config.toml
vocab_size = 512
norm_place = "pre"
tie_embeddings = false
init = "uniform"
doc_mask = false
MLP neurons of a small language model. Each row is named by its layer, matrix (up: input weights) and neuron, and shows model dimensions 176-239. Each number is 128 + 32 x the weight over its row's rms, rounded and kept within 0 to 255.
Before each neuron's rows, "fires in" lists the words (lower case) most often at its 100 highest values on Wikipedia text that the model never trained on. A number after a token or word is its count.

fires in: "as" 72, "a" 10
L9.up419 [175 113 153 153 117 141 114  92  51 125 105 147 156 175 173  92 131 114 166 110 144 143 128 157  71 122 136 138 103 150 157 154 111  82 162 140 126 124 137 103  92 180 109 253 120 121 119 136 121 160 152  99 144 122 149 127 109 129  57 134  53 119 147 103]

fires in: "new" 15, "south" 11, "north" 10, "southern" 10, "major" 5
L9.up452 [ 92 167 139 160 144  99 124 164 105 160 131 109 150 195 148  79 136 123 126 198 115 117 126 161 143 126 121 155 105 120 175 155 168 133 148  95 121 116 119 107 133 132 101 188 156 132 127 122  99 119 131 144 131 125 108 127 146 114 145 118 187 149 145 137]

fires in: "team" 22, "family" 9, "following" 8, "film" 6, "soundtrack" 5
L5.up758 [162 137 115  97  93  54 129  94 130  86 158  70 116 122 132 199 111 161 111 142 135 144  99  91 148 117 119  71  95 119 119 120 150 141 120  90  92 161 164 100  61 117 130 135 104 117 104 133 214  96  81  94 126 155 103 114  80 172 128 127 143 165 154 162]

fires in: "appearances" 14, "tournament" 10, "against" 8, "again" 8, "about" 7, "texas" 7
L5.up708 [129 111 144  71 103 106  77 112  76  77 130 154 126 150 135 144 138 114  93 200  76 105 156  66 166  98  97 119 116 103  91 136 177 106 184 126 146 107 124 137  83  98 115 142 151 102 117 104 145 137 129  70 114 151 116 146 148 112  97 111 150  69  87 129]

fires in: "km" 25, "million" 9, "kg" 8, "minutes" 6, "ft" 4
L7.up151 [ 96 132 180 187  89 103 140 121  93 134 128 105 158 114 176 145 103 115  87 110 121 114 127 129  98 125 114 131 132 163  85  70 117  88  97  88 208 132 126 160 136 131 173 102 121  88 112 156 105 180 104 104 136 128 151 128 118 138  81 109 159 143  93 144]

fires in: "which" 41, "that" 33
L7.up244 [ 76 158 165 163 118 155 121 106 142  64 130 109 153 126  92  59 127 140 154 141 141  94  82  97 113  93 139 101 159 237 109  76 128 136  72  95 148 198 110  72 105 122 141 111 126 108  72 137 109  80  49 106  69 160 148 100 118 138  83  68 133 108 163 118]

fires in: "april" 19, "february" 18, "january" 12, "november" 8, "october" 8, "december" 6
L7.up535 [100 153 124  89 157 156  90 140 106 122 139  98 195 100 155 169 194 135  85  91 146  84 103 164 150  98 115  64 144 108 116 156 100 140 131 102 177  63 136 124 188 170 183 142 130 120 129 113 187 174  76  98 173 119 132 179  96 147  70 116 138 140 153  81]

fires in: "that" 54, "however" 15
L8.up185 [147  92 104 199 117  81 115 156  92 132 164 189 144 191  96  91 164 173 103  88 139 146 139 156 139  97 162 116 173 119 130 152  78 130  70  86 110 138 124 159 107 150  51 164 120 108 123 151 154 123 110  78 138 147 112 103 154 109 130  87 105 175 121 149]

fires in: "john" 22, "joined" 10, "japanese" 5, "son" 5, "joint" 4, "saint" 4
L5.up574 [122  94 123 108 121 120 192 186 163  94 108  88 205 126 126 145  95 111 135 172 143 139 141 162 146 146 156 136 190 173 124 150 166 101  47 130 114 146 169 139 157 150  74 151 118 123 165  83 130 127 160  72 130 104 100 168 125 133 120  89 159 121 157 143]

fires in: "wrote" 19, "under" 16, "written" 10, "writing" 6, "takes" 5, "writer" 5
L7.up759 [120 145 145 148 105  81 118 176 125 127  62 140 155 120  96 202  64 147  71 119 183 139 146 116 205 117 176 147 137 101 106 139 133 170  99 114 143 108 152 138 106 165  65 112 176 154  97 119 216 191 101 175 124  83  97 123 102 150  95 123 125 122  56 174]

fires in: "after" 29, "without" 8, "having" 5, "withdrew" 4, "despite" 4
L5.up635 [138  77 119 143 126 129 103 174 102 155 123 118 101  88 138  91 129  92 172 102 160  98 150  78  93 103 114 139 180 214 103 113 154  59 173  82 136 154 114 119 151 203 128 142 141 126 139 112 122 135 118 156 143 128 104 141  96 157 149 126 193 101 194 135]

fires in: "many" 21, "some" 10, "they" 10, "of" 7, "city" 5, "main" 4
L7.up221 [116 128  54 146 119  80 145 180 140 138 155  53 136 105 159  91 126 179 130 174 144 160 190 149 174 100 145 114 128 136 136  93 126 134  77  82 113 115  78 144 142 194 112 141 166 111 127 102 111 148 165 113  97  94 183 112 143  82 107  83 117 106 142  95]

fires in: "however" 13, "part" 12, "because" 9, "surface" 7, "provide" 5, "upon" 4
L5.up496 [116 112 135 121  86 108 165 166 184 138 131 142 153 130 103  96 164 142 156 107 153 131 162 171 122  57 142 138 132 149 175 108 186  88 106 127 143 142 159  97  99 141 105 162  98 165 175 136 128  90 117 112 125 174 140 172 159 121 117 143  71 101  65 176]

fires in: "however" 28, "people" 6, "money" 5, "one" 5, "animals" 4, "instead" 4
L5.up707 [128 106 140 154  94  99 167 111 122 113 139 117  81 148 108 125 166 169 101 139 149 127 157 102 124 132 113 141  85 119 133 191 105 145 127 108 158  89 151 167 178 122 133 158 182 129  96 154 129  73 177 159  86  80 121 141 190 165 148 154 125 141 121 132]

fires in: "of" 20, "and" 14, "big" 7, "to" 7, "signed" 6, "born" 6
L6.up691 [165 155 141  82 137 143  92 148 118 178 137 103 229 159 102 169  88 134  90  78  95  84 122 164 155 159 128 102 105 126 118 173  83 116 136 146  84 128 141  92 105 140 161  82 127  53 166 101 102 102 159 159  97 111 115 126  95 190 123 108 146 139 150 126]

fires in: "other" 24, "total" 12, "two" 10, "three" 6, "seals" 4, "national" 4
L9.up38 [ 83 165 159  56 147  71 109  92 145 118 143 122 198 105 173 148 131 151 110 106  60 122 148  65  78 143  90 155  97 132 223  92 159 176 127 135 120 116 122 172 118  95 144 143 149 160 122 135  93 125 110 102 163 112 119 130  61  67 170 117 161  95 140  90]

fires in: "june" 25, "march" 24, "october" 21, "november" 9, "may" 5
L5.up335 [133 151 132 133 167 153 101 122 115 136 180  98 111 169 137 187 111 184 169 115 173 122 173  99 150 116 141 114 116 112 172 124 190  95  88 138 121 115 157 159 160  68 123 145 106 155  80 163 125 137 102 123 125 165  54 156 129 186 101 140 143 175 153  84]

fires in: "has" 26, "it" 14, "had" 9, "returned" 7
L9.up723 [123  75 141 158 104 108  96 157 127 124 112  85 168 153 129  94 132 158 113 161 101 120 153  87  87 122 158  97 170 113 110 120 200 150 145 118  79  97 138 117 113 139  93  95 154 142 145 117 162 200  90 145 135 101 146 156 164  69  98 160 119 148 134 124]

fires in: "two" 37, "until" 15, "rinne" 5, "however" 5
L6.up494 [133 105 121 180 125 183 153  88  93 140 123  77 107 145  98 134 173 155 115 115 124 112 120 105 112 133 165  65 173 126 158 126 114  94 105 102 114 115 101 113 105 135 108 164 144 133 112 102 147 128 104 100 117 125 114 146 124 172 158  70 130 124  97 163]

fires in: "and" 48, "or" 7
L9.up249 [ 99 108 100 142 202 114 102 184 131 101 179 103 173 140 127 145  89 123 131 120  94 121  83 144 145 134 208  79 147 105 143 105 103 115 110 135 138 147 125 188 131 103 112 130 123 102  98 154 152 158 103 163 219  76  97 127 109 122 141 179  43 157 159 184]

fires in: "an" 29, "was" 21, "father" 8, "it" 4
L9.up660 [153 144 123 132 117 145  54 173 133 160 132 116 124 140 163 157 127 170 162 110 114 187 135 171 118 114 107 135 149 100 126 170 208 148 137 163  97 120 135 150 159 153 101 122 111 138 100 146  76 133 160 158 111 125 122  74  46 131 151 144 160  58 149 138]

fires in: "has" 23, "had" 17, "reached" 5, "continued" 5
L7.up923 [106 165 135 144 193 166  83 108  96 105 169 122 183 148 155 125 133 119 170 148  61 163 104  79 176 110  87  96 127 131 148 134 146 164 129 135 101 132 195  91 136 146 115 125 145 170 132 135 174 141 146 127 125  88 124 132 116 114 119 157 134 157  94 211]

fires in: "on" 36, "born" 20, "one" 12, "southern" 9, "small" 6
L5.up933 [103 109  76 165 121 170 127 144 148 181 107 103 111 140 162  52 103 166 129  74 161 139 151 144 112 187 147 145  68 130 129 100 116  99 129 139 164  92 126 114 112 130  92 120 103 149 152 115 114 148 140 122 113 158 111 143 143 147 148  55 107 138 142 134]

fires in: "as" 22, "is" 19, "an" 14, "was" 12
L8.up956 [111  70 185 148 121 144  92 213 163 109  47 120 147 154 150 157 155 165 181 101 113  82 144 137 185 120 142 152 156  99 183  96 134 117  99 142 159 188 141 154 126 131  74 212 148 146 137 116  81  91 179 148  93  85 136 138 178 108 169  90 149  77 132 101]

fires in: "that" 53, "of" 19, "dehradun" 5, "order" 5
L7.up785 [ 80 144 155 140 157 144 104 107 148  92 196  90 120 154 134 109 194 145 132 178 118 127  87 102 123 117  92  80 110 102 156 124  92 110 102 163 151  92 124 118  71 131 157 122 172 157 150 125 127 174 163 160 136  37 207 125 143 126 122 120 127 165 129 116]

fires in: "two" 43, "three" 14, "several" 11, "also" 6, "many" 4
L7.up108 [139 114 103 169  95 127 102 189 148 141 146  19 160 169 162 150 139 137  61 101 154  87 103 138 125 143 118  90  44  99 157  98 112 111 151 102 110 141  97 129 136 153 159  82  71 118 108 132 147 122 186  91 182 114  77 162  50  69 102  94 111 165 175 133]

fires in: "been" 22, "has" 10, "have" 9, "had" 5, "be" 5
L9.up743 [ 91 120 135  89 178 114 161 105 143 179 163 129 165 148 112 179  86 116 101 123  88 110 149 153 141 109  89 122  61 146 117 149 136 128 147 139 122 114 127 139 121 134 124  99  83 148 141 100  76 135 162 198 147 130 118 113 109  72  81 177 163  20 116 111]